MLP neurons of a small language model. Each row is named by its layer, matrix (up: input weights) and neuron, and shows model dimensions 0-255. Each number is 128 + 32 x the weight over its row's rms, rounded and kept within 0 to 255. Numbers have three digits each.
Before each neuron's rows, "fires after" lists the tokens most often just before its 100 highest values on Wikipedia text that the model never trained on.

fires after: " ", "\n", " (", "–"
L5.up290:148103117144161131175111159128097151115141123172146099143120138110125109154114140096125119146101149124170147109217164105120213127126128110125058112127121113106126062137125153130131142104158154159138107112124117148076097169146129101147131098106134114125077144142076197076125128166119150161159083144166110124149170093124107207111139136130088099122199117136103114192119102125147115090092172129086210089111107074140108158056120161084103137152062129047167104225163148121102126109111126102101124114110092119154135131106099139140152115097116147188127137097132110173099174137084197110075167144154178122132178136172090108136091109154128202147127083123148134133152094144129066169125107094079103074137132108126158071167095153184182147094226084195090141092099115138106153143119117

fires after: " ", "1", "2", "3"
L5.up693:139162094129132130074072121132123118187137104153128178130046135127173109129136181080158152147082150135145099143167135121154093106056159135167095107161105164090133090185148124111110095162153188134125119139087094121077110135171070152132125123167095152128142122167106099165174170132168117064134161104150161115105118160151124146084160151119128198143097096170116128112216162123140108080126109105131140095128135147019186106135082176098160074136103153117106124122009143129117181124142134082118183097159122167166072180114097182174176133112152139144158137126108097057159099097135125150145115162133073144119156134136138128168105111140178142135133134119093198081102086092096132105129126141117125066110090140121098194158082161100103150126154181148132166140155129113094089141096114

fires after: " the", " a", " |", " The"
L5.up876:179131087104119133164179167125146131101129137124093174141112161181169156121115154160133100156111184182075130137110150165208172164158134067102095110189097116133162142190102100049138112102112085170144062120211077131135094065144109124133079143142070158122100104124101223136122193129063132139112110113151186164117148163136140081110103113141182146159185113110136156138096133135101168062130102116132178110135090118116127133131106156051105127091098121117125097116137155130109085119156121124115166149096138146163131099126207100120088128096108154104083139134134127090131137129145145139094099073165071138091131136115170117132157096207135237093164150133092143113178138045081108090130126125147051121146125086115151121145117097150120130140102095152142114119150144116167149129121103

fires after: " ", "1", " c", " C"
L4.up837:148121072130126147150113141114148144099113110106104133082168173119125133101120120110115116127138122206164171125155081061166142108151160124103130135178130083136070142138158121137142094082171144095172154100051043130123134122137105161147099080138098152174140134138096215080166086084123112182087121144143107120118164098158112088179129129127106146113163082123133139131192077157149161133093089116142144165099139166126138151130162162115136147117113119200152147182135137095103142134138163149146115183123134118117160122162093103121120143141115051145160117136121161169096114112154176122118118157173103122115093077071075053114141072134118131109123116098132182130090182142071141079142123156098159094088129048061092227094164126196143169179144176189158121180107061129155102115134134

fires after: "s", "es", "br", "tr", "jun", "f"
L5.up652:144148110114160154076129134130135125162129120076152195130149146118099169097132170152134066121143127135113075120066187124149170144161126081164149117173139065123133119080140141129131115125134145138107156098049134154144109157098127147116184130124162094185112141175130129141119166128135096130088129143119156179142143090113101097123148170162129125165152133129155099143130175125096157095150118082172126180106122171119127136097198111134196142095140085143119135061099093156120091139111099114174129124157032154153136120163068088089141164171194160166082087070140168053143087168128123123129070089173099104146138147153145135179139083138126142211161110148149072112090142141175125109170087101072073089132146096105104043122146151093126178118163122168174134030108167103151105121119122

fires after: "s", "cho", " as", "o", "fo", "so"
L4.up967:111157137125142130112163136110125164141127149161093123155169084119166114100170129144089087178115127088159113160095128138069155153171182152159174211087114113120114194136147098143185155122129176112070166082107136152072123093127082115070163130108104131122139139147102138166185097172103066116149157098119139129159150152145137084187108116089199076128134123140163114143095127136149161158136149122101136024179113111126176124169111114136122110127130173114069138170122100085104059067121098145153111096132092079117106087080168168151084127164117096092177105190124160124138145129150177122129107103140167084192103119103154088105151132123125141138146127124109140191154116103083088119059131086133079131166154141131178130080113165108126106176189140124164136119107065102119192110035148

fires after: " ", "1"
L7.up864:124186099180095072175122083147087118122102161098207155096148117089088159189122141162185121151129165160129161067117124120129099107182090068134109158096143133092095080141116140132175130169178179068127168113106145192092124196084073142135226100113124154183160148151147165131177138119097150145073110179126103160096123135158148122110115100135121148153131151163144109095132141122147119133151096094154068107093070126065083156164095130104159134085172132088158119148149125140085145146105077125112108121136101203124171131131148110167126156112129155136122152187126090109150169131120084112051143133124123156130194104141062110117130143111127137128099127087122118148131089082052162086080126178099078063113107110099167121163142132090104158106106091134124174158184157086142095157100116

fires after: "s", "us", "ise", "es"
L4.up367:158129099130164113158103126186169126101113123198157145094156168164175086103161138094094090127119054152102078147113116141124130135136141098154105173161119162142130123071094140186116089195167131117124116113100179108082169194099132146202072058099123136098093124183178134151101086153121175106095163149097108135083119152109069168130095169109119101132143118109148156099090113082083172119172126098167120137089099122141098088113088105128168101073147144155141120130131151135141131089106126079112183120168137121078192117139147070122081117159136123136136078150155133124142095184086180097151130175099213161151104079145094142111103097124069122062150111128128131116155133183177107140157114093066219085132079099148116134153129110131142155162176174133099054144125178142136128090133130

fires after: "s", " S", "S", " L"
L4.up755:223172201138132127167035076126205118112141098109208140177151087146129140081180156147182162117145134131153130164104117077125127139113110098089127143184152134112157139139118102125135133129177117115192095174094124148165139192131105074143135147119128102067071209194117119160129128118149108097117093125091098086015141109197134126134140112164099102113153103126130118080141093091087122132110123143155152064108081164145108109167108077129168127120131159118101169099121130143111096085157135137100102061090135183076119096177139113130119152128101126108119173100173137117099079159141191112096129103104095167135146135136059161108097061163126150087199097113141133111134133140123120166138070122138128126199147125138099069097136119121150126121119127156109152185123116163129143155107147

fires after: "1", "-", " Co", " ", " R"
L4.up135:156094069111060150178089093152063111104106102107189174071146177123065138148121155124119088171096119154176127134088145080105159104180153160100123187130106111129104126160073141112103135158044145097115161132114120163079112138140172145139146142067163127141072143155097159101160162106164143197177157126089139112129109112147103094154088091117116165103141126125125147154100097171166156146126190132037119092094117117139152128138080098128173164102149106167151083117112174112107129138090156100110154186140132185131157155130145058139135144165084100123134109095143142121144120162108144170087108124146147132138118135126077106114139090137120190130105084088175091107112103126129179120091124116127151101086112108235056155111084121163164136193160148124220155131095162168153146174119095

fires after: "\n", "'", "."
L7.up249:122136117124105124134093095130133146082108137151171162134113133158078136134083166153140136174168168125091165135084144139194159127069146104047183115110140173070170159131118144163128159138121139130140151100130126155131207092064147148130152136182194159151124170109193145111168147138108105129162141173131150093089142127137063134125105103120134147134171099138092132097110072095053093046144153126118120162084087124066135110142147144106101156112117157103066118156143093101162134130221156148092127178150042149140162169165096092202139146089132148082156153103137098127081150083131163130130101138112140099125117078046092157149118179130118215149174126147119181087107134097124157047135149122113140114116146133071149100168110143138124096123139169106152108066187087127135132145108145

fires after: " |", " ", " L", "1", " W", "–"
L5.up1022:132098124075087164096082124110108114092136138129136116121150206159149108088110135169164134127128185127140209094103028052130142114180139079108095089150117129123091144119111120159155132129174144106132100125161124122122129152175148192178116120110128119114127178140127123102072135123183146106162126115116099115131165113133135146149167157107146165099123184169107174055070100141155136037126122099115047169141175132173147121107065117086148163100119163131100152095110136169107084144113118125082108133214137093128125149106126119109163154136115112144092168094146056166140127108163154121149090153101098112133189102149168114186143091191203165146104103096111109092149093155094109141131152126060146096149061121142141144139121081102104162184127159074164177167115089151193149146098120

fires after: " ", " the", " con", " The", " Me", " Plan"
L4.up283:173108153140146137190162186090108169121139132104171137104069134084129111133152096122153117115121158165093161151156138107188092076176140117116151110140124141112169172134119119143116148139146077082126106111153165154121133128119110116104117163139112181132017213126173097106149061148085124155127171085103145132173115145079126143052121115167136149109174065151054109126151070112150178085089161147108191159140145095115138123106133119132172100134155162104118139203149141174084143089176134133137148113123130174092145069179185120119076131080084126126099121153139151164107109158135089117158122134189058098152111150117157149144085176109114112058125163095094185150109144089091157171140110099052061113126108107099122106144095127219148131110105170138102093139153139136156155105109137

fires after: " ", " W", " E", "Me", " Me"
L4.up218:145108158113064115073095144162072118162149159131158127168194114123135153075150146125137115099155206090171174140116060109083120115154067141136108138150133189053110106113110163084128103114095154129091148134103152099150140085169202121171109173130107095141104081126109147077150109139131200138148140143140146161102080168192060182093122127138165102156169131167153170081156115092134107102132162112071107118083135094174155058115094133105175152092120129139199124088140115143108044089105160126148093134155065128173136161092146109176124078191083085097181079178150142106091156118135126139083119150137118153090134131130079131141178130124140110153112116125132174134170168124116136104159067141118112147127106116124148137108133192109149217112128171112148052117108145153119147117137113

fires after: " of", " the", "=", ",", "-"
L4.up987:187125081077134158150153060074131124115123146146177161141070116203125118141136143133110109114144143126151116138137152078124100144182131111149127158109163159122137092151082132143191148120113148089128090087136058122159123215168148147098107178135101110188188095145168191148102047153129118192135105195065111112122134128090126135194137114131130163182108120115130184165101076102091112131097125129097198132149134129171107124156138111097121135075141152140117152142134154121167202106146082116076105132106138110158141111123185107124088096150114116129141121143168111120133155101127183140127123017081133083124122134145126099095103056093191128115093128154135137110116127071129128111137128193114095118057095121157076111110100144135124169201130076144174153148109109171119135201176117

fires after: "A", " A", " I", "I", "ed", "D"
L4.up946:105071136157116104104105119132129063097147168116198089162082091148127129111117179114110109082156109138116126139139162120132132165077090121119090100131126144099140109101123110177138171142142115132090107153077197152129102135125114133075078127055100145126121113101089166166164148131123068189114155096223174060090113141139120123133094068137171119155122146133073159175173095084154121100162160135101158183128161126106129153119111112128161173052146141138126170167081127164171118102084123089127080146158163164108117167091142174136110127117171160120090171110132134051104149093164156101101101095125151134145096146126083172171118098134095138180142132063106146120107148189090180153139141072169082144053155066170167173143130069163127113077144163101129108162138165178121100178141147

fires after: " on", "On", " as", "P", " On"
L5.up920:120115122072118121176131107130167129126127117145142117112102111149114140143142110127158121145121152144105106157146100131186138167099167117153117092050100143106180128191111102145217117127119208148112094116141128144119167122158185137121089159075151089168130127152147160117069115128137145138137105142157097156161148149150110083060141143093175138087166087172098160132184109070144098137110150130094161079106133086152131149178085098142160114138076149099159113138065134117096160119130155161108141126138154165143120188077167123155086157139169152119181119109161074150079162152113118082097149059137086113115150079122153092119139073062124093136154200072044132113108148129074102126105171169185084169170128087136190116162093156164177152119155049172074114089152087148090150143081120

fires after: " of", "–", " the", " /", " at"
L5.up284:188066082137145104171133065097130128122080050107144129122119140143130119134150116102133143120048158150079113133171084116158109130144085080128118102139049117131112101140187120080100106114133120077147058102114097109154173152161179103185151166116150115089126124091201093146110114105091081118095064131104181117119115118064184088130204140137128135137164189166153159119180111137143182129102112131168101121129079159118158147103119104133110134152118105192123099100116120138114111115148155201134163133126124109116161191152123066140170167119135165123072154176163100134093128163141125177125145136117189085154141167156170188127116101106089166139131106138135032120061080162156126113134144180104130187118144126102108063171114138069137165089106126146139121103187136184130114134119138

fires after: " W", "w", " So", " K", "k", "y"
L7.up535:113149087139147133188110120194194134108083116145138067163176132143172075132118180114134098144110108084123093141125133148107105148103098094164100107165121161155156157176137116128184114142092147150137138158057167109139182138119223201132107175099124120127113176106105138131114099130112145059128136168112112153044165120117125120120120115156126081156171144117138149127054167112091170180163093174179144075080078122148182100166131196106170093100137160126066175136079110131104126088145176104159139095103087109129153121144143156114139118072105159065084088148101130095164119122111216102181142117158141169151164158140146166186126167118140127119116181072120125133127175136094155127114073137102160083104110075121107067138118072125089095100116106124120129093108103136088131147098078

fires after: " as", " a", " an", " became", "As"
L4.up369:115178132130102168075066184148160138112143134104116172104126145104151088174174105128130127165097137099135114097133098131123121123104104211130115122113128153075120134108158124149133075156132197121073163238093206213122082110143113105116153114175112178085162135050083203068167104148158091141147136146135151130112143082155114169084156097154096123082136103148150132103152073132143146138069101075153122082094102150182172097101112121087110156147149102129105110152138136104141167141153098119100138122067127133106150173064089140078093121130151154109123098108082131143123088132129128132102144124145118138111143132111152134175121054151204116098148093140086112061115138179137131149077060147097128089196116123127122162103144187130106149087117104093177113149183147166184141160111155

fires after: "\n", "′", "″", ".", " D"
L4.up129:114096107141083143137107140124069154152057125164180062110114122159137102120102152126124193158099108129135137142126148101096075070098105112115118116147147129142085148168201130141127137174144169127107142125126105080151124095078138145169103097160160185141154180105108134144098152137158111104187133125157076089182071164134067135160127136112104107184165116128075102101137133066071116116092146158142108086194157108091104095107117107108108166080136076145091141182088162146146089174122168125133111130166111069169117106157088082131161181155159107142101152179102094130123135067175167088161120103114163139136106131136163110142164069169149117110118115157139178176107165117070123151079160126055209093146140052152113109131110124177161148146165105101122142076177183176193128119106145

fires after: "s", "th", " form", "is", "os", "m"
L4.up66:140156153114169152142135079110081206137138140134119162091083146086143104133147120073082046192185129105091134175118106165082093131169099141108093162121160132100180132152140194175170069117106180174138141113136165101141142142140157105115183067152087087107234174097093105105102094112164141116216113103059144111137125055099089108137096111105111147111129117109157090131063122108144199163093106103116118148111129126136092108112105106171156089135108145117142085172119112127032142147067220128175108142199111109153160116165115163154110180094101154132108140124150134119149143157127170110090153137109114126134112094147101164145133125170068132109129131118107152135156117136167132128111147125106177075093171098131093128100130099129086125192113156143087129111169151131111154136168088

fires after: " ", "st"
L5.up773:122121112121087130138130147118091147127146147131117167122131108176112145158142117134172162214100136078109114091167157075095100135139136112098133107154192126068112143122130188116144114125115099130206130079146092087118131110141102137115120152134113089180135141154154205071150105128117162088153099105106188160112123075140125187132085200116155134060144090113088085148115136092070092116103153120154180105152115088111100052124081179180181105091137148100163127173151124141071122133101093167158133155080136096117090143141112158137174144127123107166201142133133177085165160161121154113119130130175104113097114127083079139121142126147151122095083175153124133058164189152114137082122082132134099141127081122153091201137164129177199156113104157140080050162165063064172146137115136

fires after: " at", " as", " of", " (", " in", " the"
L4.up442:159073062131175146147083094113147163079120166097121063160161111178112128150147104151087072108170153160128136114130049194106066144110123084158159117156151142097139129132137186082158125082043107122125123163110140126114059179119181130205103159083101088121124117158142201162128135103191089178086128173135137130120109120125141070155105124129128062073120131093138150108151104129091122153134102122135134123135088116096141121032102118119171156061136123190087165154118125117181138154173139132079147108138139109091172126177158154143151121147093115145137090125120099184119106136074139105144140060133097056088163143112138129119124131140124146117089135188118133141069205138148162117117142150127099103086133122153104104133148170136163180159161110169144167209089114123133166142095163

fires after: "2", "1", "4", "3", " Cor"
L7.up281:161130132131187115190131110206080108128086072138187137126095157117139118101119126120086118082130096156116120135115159134172135118154093089112151132201081098078095168123139131139145099141127186075115169153091120136133092113174061042119090141131151137157150124155118052115127138110090151130124161105145117153106155192172141149170142095114137132116098077179113179109138114112130098113163126079045237157087102125117116145096130095141135139155112144075143123135151132132088060104117091106131139102164132149105153151171076148124129145109106140095191058142100100111158147134187094085112108160162107131083160136134121168200114100057136144131113183171083206129142157075131152117102162158148159138143144158079173111096105066166128128137109127216112146144116114138121102173161131

fires after: ",", ":", ";", ".", " and", " that"
L5.up621:103163120090159090136133117088177146091110125154111151127121160060141148125155159140105141123129105144103136166196088180115118170163105111119168105117125131136130121151114161148127102138164127051137152194069154125140148158119126150107084113126082107202090084119071151108137112122164154092181092137146113150155087129140110176144170097094162143161133107053068120134090096150148116091124163138101123118102147134155212089034102160148109100162124132119155129174116142161126078182144152108162086138165124154079071137084124095143148201093149123223074163176114098117117120157125105156130129153156148133096179079130187146147167123111119132142160083093109149189165103092126084107137136125132181100062099038187119138118073051095123126140152154153112112112083149138105105182109126

fires after: " the", " an", " in", "al", "ed", " a"
L4.up543:173172103130127220143153142100148205118136167134137038093090142076143161098093142099129098158080139177058155164102105132125150165146133160133152092122105137112142190136094082052168110107103126104108105100113151130160114111175110153145147079166100152116182134164082106127153118089140115111091098105141233112116074113133066106097136196124152162168143162127133152113127146127097152077076178156168133139107115121067129146207123168109124160145096155101148123119157103136107083149132120098149156100110053164149035104090192100145103160110187094131109149154183115174147133163146082130150094083118133129082135158204103133152104125135116145125113106086083131101128148135137118129063163156125136115111159141115159128146114098145115110154114155110147163191093063166111089135161105

fires after: "s", " K", " Ka", "k", " Sch"
L7.up992:093088123124081125180079138106193083089102132097143136113130160045139173128169103098083105126118119110132139096129127081151105124170130093138156112116154120124112123152159085163130142141119119108166140175093156145154113123095121118189123116107071174131145156112088181165188081165147139154192177159181075148109140133101079069171124147163083074101170031133160134125064111125132152150131124105139117110123136148178094130115138177103140129127100096106097084126114145107167123177139118136133124128120137089157085093149064164194129107202137139130153154157100141126171132113064176110098160110047158124062167098144110116125086112083079117155125100104157112156130145031126150139185148111090065082212148144139183113110131139132147108171113121120143103132142121172151177163100190

fires after: " In", " A", " I", "A", "don", " as"
L4.up46:150156096146130120110077109148093146122153165119142146097093160185129101120142122157146092147183099139121062102125149135190072147115133140082145219145115122148167162174175167104129158128116132094114170145105156121121128082172103128161134112131082136122093180151086133218147114119105111151111148116081097059144145130113099119129166126109092094057174128150156137120103098061118125147169082110091158177147149112180121112073152044151162099101152146175107123191111159141110121111034134120142048143083140080106106154108141171133113120084197087142160130096186158071145122125205112131184145095133153121152156136140090087111098106111147132094146172148137178146099214140108074120173185147133115128097195118122073111132107093139164152100118148117123156115116149109131113082096084

fires after: " the", " The", " ", "The", " his"
L5.up636:155137091176168095161094114114094090110137140124179131154182108031124185154194111120062122162161156172074140118125117085153152124113086125142090126201149121129132154117108165069085126103121095171145070081085115169181095089134141160117129143112165151145137162153060117117104140100134132129146099105146170107138112119141072127152132064111151162115126168121125144174096125121124137102194173119132156152096057136190120158064140114107174124081067190160130159156110194084114094097080169130168134169098077176154168126088195086135185138158111134132129125133158123130136115085125132170119108123130173081136116138095141113098108121164143151130157145025073124120147114143125193121090070130118107045096149087136181182113142140126135168121108132153138154141095133096130097131104160

fires after: " ", " $", " on", "1", "2", "On"
L7.up461:105139106185181105086091129170168133125109079086185125155123166058131107100146109156168106161130166143142135171173133091137124136119107133138154154132136144136117173154132116141149073149084082128142099152117103045158152107186041105141156081134131090125107171064153153100092071178094141113087142152125115102155151094163168102080117122094083070160151079115113125115147201134091156141146149138139083063098106085161128114209156161172130154135092106104108144120104155162081109147052115108122148133132092143091148106133134074142112137093084155157125135190121087127121151077133110160119093115153061104162107099183084108128115084133139149092139205131145166134161195106098114097115163129203114102199123128159137172135131125128192096165113124089124195112118116115135180167121085

fires after: "s", " as", " a", " So", "As", " is"
L7.up454:131143169139176108097110105083172135141121216172116159160088095102128186113092120164141069137087152148110142205093093143133197134158144128065097091125094169058107142094105097095139114119086105168129121105083140084103125189118113084095164161099190164154101144134125123162088136138165153149138069170159151138151099114091077076142100133123107088163155136111124174106095105103160164148167123085160132163088113132128188127162134127132147162113143155162106142106112117189082138134145138142135167115149126122121150116082145129095109075117100125089166164129142109148159131151112153108163130082153126149145108112089141112096095029185130162155212105076112096114118121166096141081118186091130157149156120090127158046198065134115161147150139105133073155123128102103141158191063188

fires after: "s", "tr", "ap", "las"
L4.up92:145147088091159163154098084122124038142120119133134159138150168124106126106174187129109106092163162140176130148116085116159116130102109114161153159089119091117096147174141118117124130154143126136126086179110115123130125099074158128118154145090149061141117178158092152128127096125120109163187098114090209137109112158097129131220125057124115110153090126129132184116160074078128135170115150119144129134089120122143148157113157105204147097125120100104053169167137113086128166091159113120113118089117084111149146131204106063133134138117145133067185124160089062089096136090089191105085141104109074144132154088099067121092169132087131166190202184111161068167128150146199100161151067118116080128179087111104188099098096140129111122155158145123134141133116133177186138136091100

fires after: " a", " an", "year"
L5.up752:132102128141123133107074138106122183065111143129108120113133126145145088174139126167109097175128130093123124137122142182147133147102097129122217147130149127138073116108137090156140104137184131177129109156086176194146123153107151121149103089166128158137159086062070151074152098133093141174130131109068176144168163101177136172094171061103065097064132061120095210147116137115172103176114127117192159099119117138147140091128100122146118146154151115069067142083063098113086155127126074150124116150111200138162146102132104143123064166075171155138113116152109103122105125111112123122114088132153135090103067075124134125086111141141178139141220168133104190108113139123149182172101111162163105096160089098138130127126150119134150141074145138109170116181109181189213167132105122

fires after: "==", " ==", "===", "s"
L7.up1:157149115102160120157139170103129140103101080147080139157086122081138133146133169157163175109142075137081113101141146139119158108076155111078175127177183129084145130188169107060158156138100135068137174122113114126141080160115092075084081125108117123094151061138131141149153120061081187215068157090121164142161157120112061174161124160117153124083102111166181138153120152122137149207109172112170102105130086106149152144166087182146096108079081115129112096095170080150090146178127137097129098166109125065153156089092111125087200140109113146107137078125112115184196170119172124125124129067124160166075128111123141133109077094158156126123147164171100050124109171135141151115122170083170115145115082124119100166132174157108142129094089112137140115111154140149131143171107177

fires after: "s", " re", " Re", " comp", " \"", " p"
L7.up359:118165115180156181071119154115126117152121070141096190151112117127148152133131139034164150097165130120130131168115106114093095180186120091139106164170168139083090101119132133162166137140159192121169116121135097088147147138172095098126093101096155121087129157167079072136094093129161093175139081101042082142098071085170108124156143122118152137113140098109126088160124145124115114114126153144128187145090159024198130095101161117153132134123127111098147124159101125139147174098133097138143134159122123098108145145124126206146168089085172182088157073125111110093104102193180125039110113127199132210103173124130070111154109124086125118122127130134161128100117145116159164114122160136156084129140126075115123092073163134100193143170198141109088102137160124144148100087190139

fires after: "2", "1"
L4.up996:118126080108135131093142174115078092135143163125117130148118106133129098142142160146136125102116114155098115179076142114144117104161080098190088142146109142114147093170116148063099103155104130176096163117058117156145121119111108086106099122078092081158138159135101159165174078045181192110183133130179160105154141113143180110136129177132087169118158135121131182120183117093155156122147108131102119063141119108097141102134177176167141081125097058141136137125164076154077120097105144079124128216148116178088126178122148083135149167156163163164150100146143122140127098036123155167160073081127116148090127145159118123133155120114152110110108139124129109183120106185082161066171134122098142122125114143106109163142124105067168116184199158082105151117119174031174154062123093

fires after: " ", "1", "–", "2", " Sa"
L5.up1016:102140128125107059115057198148126066133104108117154151138104205098205157143166155170143123091114065100110148104133067134117080153097150084126114162091136121083131085134160087099095118157133115104155161151136134087121130151165156107120114154162101181107121128135162170141046130154203077092106119101171140105180135182202105103111139046135152088146131142131069198154117118141103115117166100114094104151181117139115132131109146156088110161100115111105139106133076132088111166176140103163126147116123112091138120158107138123122180105131133166152196111095116095122063157167109141164163105179120101098122222167194115107141149141139128134111090074097101105179111149134124114145126168125140112099135102114137115143186094160168083194158164112165102106132104025138090149139138149

fires after: " a", " an", " the", " Co", " National", " American"
L4.up18:152111162109189160130207148134115115110076155141156112090193156161138100150142121120146159135128154130053114138079207102178123131100130187124097157155073169125114105105035102149113106156125130104131103079116128111143090135107153076126159064106140118164133142158128093160150176076085146129115151079128141163129107146204088140079174168146092117076226171154134145123071098070142100158092136116138162153107131053070150105139111106121133181102040120118084147110147114120067171142148117099144123151117126147150146162117168138152127112076134133095142120187103125178173167160126153147113150112129093126127144140167130077133098088125170139167145081076155130102140124154144119121058119130170125078139159147094141091073110130160146128122106107104144109168084170165197168161079160

fires after: " the", "-", " her", " his", " De", " syn"
L5.up12:124056093106138165046167078099121120169115072124136165095136135125093070129133117152141176161139170143090131111131104171128098130126153072108136090198137120100162169127121154078089151160125101203120122102129096137136117091217196165115106132120127151149096164129113113154147157119089072081086155135154127175097175192098115124134089114142122123167165171123141094096145177185169156112125189178168179127133110084120088147151148174134103151123103176106091096131095115180102093125121138125112141131125092150151115130109091098110134166133181124113124102129118132131159158128110104168155122161174154128035153125159143142157134161127159106057123174041094135082107141143175104054153093139112087093073132098135167094178137150144198182105096118119166158101167135090136124065092159

fires after: "s", " S", ".", "es"
L5.up522:147136128100182105159119154110160153101108141129155173151113154094085146182196096101160120157100164086060088098032179184117102103119129126166164107091149142164045119160116095155141137109173122087128150125146095118187086116135103089122144211104190069134076130103183135087112079125164138095096112093069122188156108119109119131126120163122132129134136162060123145108100134063141092186167131118127157096112143123220134097122130059168167110138098118131114172097155165153162110126087167100140139117144097078088099180097080110160101160152137116090097126127112122132174153184124176087086162111116175143157142074120112138146136059092180100130170124127152163160100101178141101163141132141133128145137128157134075153116133130095131099192120167087143196098167123159116162146115140

fires after: " ", " the", "2"
L4.up663:199163168142148099205128085176082036134112104075140124142131148162124111135139102129136088084086173146147116085166064098114135129081096083092161116157164121088138141143104135127177132174077129107161115108145123088136091144171113076158119133131179129086158136104150128107158106140166173116141141134108173099158144124128067183148067123142115159178142095127097094150144160121116181134115126127135111101137080096137103058134114134116169143176136144056133149132098125080113110096174081070159083096145139150136129103099147118163121095135143109107182062212130109165165134080121127124088158148128117143133180126100076083101169152139163104138171178151170131123163146113088143080103080165209102140111164053066162089136164181113118196121090138121145102108169164147136124118183101

fires after: " ", " Tak", " April", "ship"
L5.up823:109156118162140152171094074111132100132127072137154107157165076142130117135130098072132095107150091143082132143146127164157113133131182182140128143155127103117133183130087123150149126108127170146110166116175122051145111081198156171114117163083152084099110100114145123114134105099179118111186196165168183148166169121112128148079145143142076103164154146112090064142155080150128111089158135173115135160115073139128092086164116112200127077127142147090125220114152219124042091135093110163153134156108085099109140137147093163112127126149160183138157151097168138117106158111118138129149119193122124123126147072149099155107088075139088161107128103050092140046137143164062103136082115118151079134149144101174123137133115190202156098163097142112115116103126087169126133189090116

fires after: "9", " the", "==", " Hu", " his"
L4.up585:166062101150160115152196134091064072150098202145116139116063111137142113146161137043143122081127126163134157130124164061192209087134072165164117133128142120067134107175141104139102126090196118126128169130116099123187126116199155191136088148130111174119114066106133137145078157078179171168100107142116113166114092104170099111129104138150162101110186133074133124132122146142165136053132106095118098113126128136125108140124074112142092180103135154142120165102158199047102110143140146161134172084109063115121155136114136155116125131141184190119116118134139105096145148117150199145094120140091124173113160138102163111129115130160153119098151105122095133114108047197080156088131103163087163105097141092154117164131086120120142098136143113166090158135152157093134104132099060

fires after: ",", " and", " was", " as", " were"
L4.up31:144130144096127125137098090165131175065179150190068117107089118161156132135097094081084068111071123138142100149159167100125084111162099091185087097085084144148151173110134124149147071186160194136093110155110152148042136092105113185128084122172151163091113137162085150143147080085172166101170124145185144106126123108130103117064114099084127107124135162116124137114146117153119130178129153113103118151082133157127144137121186124143090101117183150094145175123094118163109143161175137172138054148112196153093104194078119133092098130179143151103061140093100113121087152088089076097148140147146137131169185148122132148113145099117136089085128125165141048130103130120149146101140118209101147105132113151139180113133102110105143179146093052117181106075168122163141175142159173

fires after: " N", " A", "A", "y", "N"
L4.up591:108125125153194171137106116137089056126160207160097099111141137133062094141103204191125103135146175135160120101149100136147137138095188168129075099160121149139081104148105120137092135175087139120117054112150111096091079148146112135134130132183112103136103158084136089117137139147119077132154131096199115150160136050116130162136130106108151133131124111104140154163039143189101197104168130128110131121120111092123142165189104159125147095122111115092095076117091071112150162161087137113178096127098164158132202081139127195114070145137146117120142100149136148137188112118205125095097096122115134176172161150134101082185115096092134158183128137086148089112159121145084150174110169085174135142156119130208083117137161113077140085144104132142144116195085168075094129152109125

fires after: "s", " Sch", " ", "es", " K"
L4.up489:122109205151068115170162162128199074131096079138212125114113076108118103145152141158128135183110114092125178131140159108193119130159133120137159151095140157159125143097114139075151134117147170129123089133111156125167116120125090114089122118140074140166182136133105151137109155132149095140133227115143152181182130089116088066163078141135097099112174063078214082113120160136173100077170088161097158134132109146141107116145134107162137109103128105146129101173100124155155075079142155117133157140092137113129044117161126123111091126036143094110142125110087198139108089130116142084140130152139148147176153119189132089147190141172114118066126181117103118188113090116112118124091093175094151109105126103157115159145147105157129127179127096153144062123189066091179093137077157